Weights of a small transformer language model: vocabulary 5905.
MLP neurons of a small language model. Each row is named by its layer, matrix (gate and up: input weights) and neuron, and shows model dimensions 32-159. Each number is 500 + 50 x the weight over its row's rms, rounded and kept within 0 to 999. Numbers have three digits each. A neuron's up and down rows have the sign that makes its largest values positive.
Before each neuron's rows, "fires after" lists the tokens most often just before its 100 highest values on Wikipedia text that the model never trained on. A number after a token or word is its count.

fires after: " G" 30, " g" 17, " c" 15, " C" 9, "D" 8
L2.gate109:466546578490492594510541475434455495565495536512419626468523462440499446482421508490583532517585489578554497425554533500488579438468428481529461520513526530453557556441529470508469451528439440463494576472512523488505560460542506536465503483441529467599463611471520514551462585584503494447619491459434498466488445391477522502437319472516419532477453479423378574501459524528490413485549
L2.up109:496496553504544551476469447497465477405587474477415463410455488423587554478579469506644542450529523479461487511559510586589542489430579485487451577547517531479430483402439571547499487439452443477578595528434491524491426485588514530481465561485534465521505598486540621588485440520515441503489514439431473430469431475559522548528508569505446413433495471544514545516427546524602455463430

fires after: "b" 16, " B" 9, "B" 8, " Gh" 6, "ib" 6, "st" 6
L2.gate488:518451492481559492481536549532521529495476492464490537537533542474445499506505500460540379502434538476441366439486462557439477592601426420523514495374432567460539567626499505619550483570526427428543456429533542508362455453441452527533594553495508545542507481551484451522539567513411490494556500468569447519502441496516410566434465550474517526509515453518479426484418550469509595455472
L2.up488:548550593521543593522501535547527514510520415572459461517547549486538485444428365479549448469484559388481449507418454555521466517471450461563478564441549454557524566586569590551487468506472529440470548461507536642529398564394527539505414530451472528518625454527482430442556541476466509509539501485485479522607548514497549523431534486505581497505545539451475493462521495462609524438524

fires after: " G" 24, " O" 11, "E" 8, " o" 7, "T" 6, " g" 6
L2.gate258:544452618577550572485549456511497580504481600530481569564568423506399539435462424402515490492539513515565553494538512529489531552493479456451441434432521504442397483470520521505434505490442441516571455489597528560472555473450521491510523530479501512550523542475498512542524545500469505516555514494436492543501447487474538538458402547496496478534537563458553458538447416458413509528435
L2.up258:453484550420474461465506558511527554486563440504446586475532571416510448430487483514586623458526546438483457495534443594468472495477461536555480571473488449488523539518408489498488530542510465581538450566569533591388506382551564517472583487531485498503522557509414539502556487423576519497436573483391566547454453460507430509434516491531507500475480501466436565586537478562451532451525

fires after: " H" 15, "H" 13, " h" 8, " Sh" 5, " R" 5, " W" 4
L2.gate175:491524478451502525420594445578401557497561462448486538513417418509542444606534468520587397524515502444488392451582571568487418507555519435562455467464520494517481519566467554423517482504564529540466543547552471444411513569495479455459565485477498548516470538541554498542401466489447555507497524520452508592584497525513413517527578425474501444387491510504502425584447472498446441430523
L2.up175:621477486573436494450415563474552528471565480500502478551515456470517537481524451527488457572485491448502430517577559605489420556545502459549416571415466555528500493540472563560538517389549466424500403482514576529406445540499510479455560604503523496555540501542481413493439406465540429521447523562442434535518528449544521555467512476517552505387487549498499445535552446461519405460547

fires after: " b" 30, " B" 19, "B" 13, "w" 12, "b" 8
L2.gate311:546402548541479501472546548564544493435586471502441582554508480551473458441508524505506483544437517465500432488531428490470512496599469439527537532474476386543477506417567494507470492394471606517494474465581502567405397490405496453437548558465572562539490562541545471565502565469483533494535486539474560540578420487495499476510502482422410592521575440519451517514501600554528474561400
L2.up311:536476482610499555474497463544552508500513576477422485506555453584500583469551446431571552548527509548542453441516469582500504505498463524416499434441439589489432538486508412503578562503523443457556526531493441471459484441419506488497450537448520547468565390571471468535538463470438549444448455488533461449490473514502501604511566471494474630486453466509508538428596458440507555449476

fires after: " R" 12, " L" 11, " E" 9, " H" 9, " B" 5, " La" 4
L2.gate452:454489513569504574421570505462506582541581514478415482552547409498474481528496517552515522537543467455577447471535573563556506457542420479469502416435487518550498548509406463542549454475552537471518453487532439573400384551514526463563522594564533542524457516540456507550438505504454564513412512419490487572487508585488486555442415484515417619509413509480535487496522467484576492395549
L2.up452:587493545566540493558546392499530481567533412442495513501534500437469506492476460507445482538476409568511345479523551574527553538513453505525540450486492542611496477523466517437522449467577566500518471495531388552551426526582539538542549570507610520497542495500482560501524425433388549489580540415478478533465438432517558558443463466510478563397375547449519484497508436543535517511535

fires after: " L" 23, " K" 18, " Sh" 17, " La" 6, " sh" 5
L2.gate117:495586399546473540480463564506476448474447465474385432520617494423419493509533560530473427481547479494497447475533512568508490493535359499470456487467549479457541508426502487526547444500509545422420366599582518570405503529411593537547517574571423513577476561553407516507472531508532528494486443491425428578510559525549473463478398441526489508527492460580437397551479531506535530487478
L2.up117:575531453432468489458408600452501461437413485519470395493499452463498542553476602542524474558599487560551570574448546521478528536530474606557502544448449498480425523486491467500551440519498497461537392574503579495465547519546565580585407504585505568492564567594447506443558497514482530461534514498460477578525526523471503375440448498552448459442482506634470481501496555530573504478453

fires after: " B" 20, " G" 18, " b" 15, " Gr" 8, " Bl" 5, " R" 4
L2.gate248:512537459512505485568509481500612498533567509499529614545429400458363547459479499535506547515501499464522432471588535591407639462531491481537539405432420506570532542517494545570466568469498494438468383494529504558455477528512508493515516498395418524427540560553518554474559473524421469521501537589473482579468561526530463524516472502540528446527488618526498513510434582472545480442485
L2.up248:537507485528596494448558491545483475438517488445485578512555498469418494526512566512557501555554505494515499394528557578475572420440515437555558388554545581560560538473525491579494533453480449471492480493502491518447426440513499487540550497473447463488437493492462480556551525529433456462470451519541559535407594477543519576579515380485505508592433491471457535479526558419484542466525

fires after: " G" 21, " M" 9, " o" 8, " T" 6, " C" 5, "eb" 4
L2.gate243:458539486451447542516545518492509482528517559526470588540579522502548480446433650537491549459547596527563498506519435498511530456562505481455407547456504506530589559495463576423480463559470472488471525509485560503411417533521504476568478496514431467621487508509470503565605492456541491493510420514526339529530419543510482445495443478530438559442487492504470491515437441545469518428563
L2.up243:442532525547481477500470536491483396544519503481470585528511522460493558522538531546554437407502486583544341476497612506559502540595580524488540441418384544409548498450570449554506508437436423439476509395493445496511429446616515534562556515513494519532514557524411393527523505551577463576424440502519447440516512489547530558561444492532553485555506446531496528670424509409527557536424

fires after: " F" 17, " G" 14, " g" 9, " sp" 9, "B" 5, " lb" 5
L2.gate203:348409516475499492489570499533469463446592488563490585540462510496533410419551489568619607496473512526468385455513503461499532510557408492494425549407471518544582588465515559551480464577650457495435492545515462518467481446580490477490544550526502479490451657598565566565483464602418450480521511474494521499549441467490445524486478517451456592464481447486506508528450517483474434457490
L2.up203:469565446515533556479543602476582489567491572442561465438517558438510481553461496469503467429543470469466426463524508505452524449511521551499499541516517656449485537435482461564471473492494410492588538491559449463417470465506603480542521482461550524540546513565508434567615481418515547408444521427582421471564532534500538551473396553479528495517446480522473563485449527467545496446442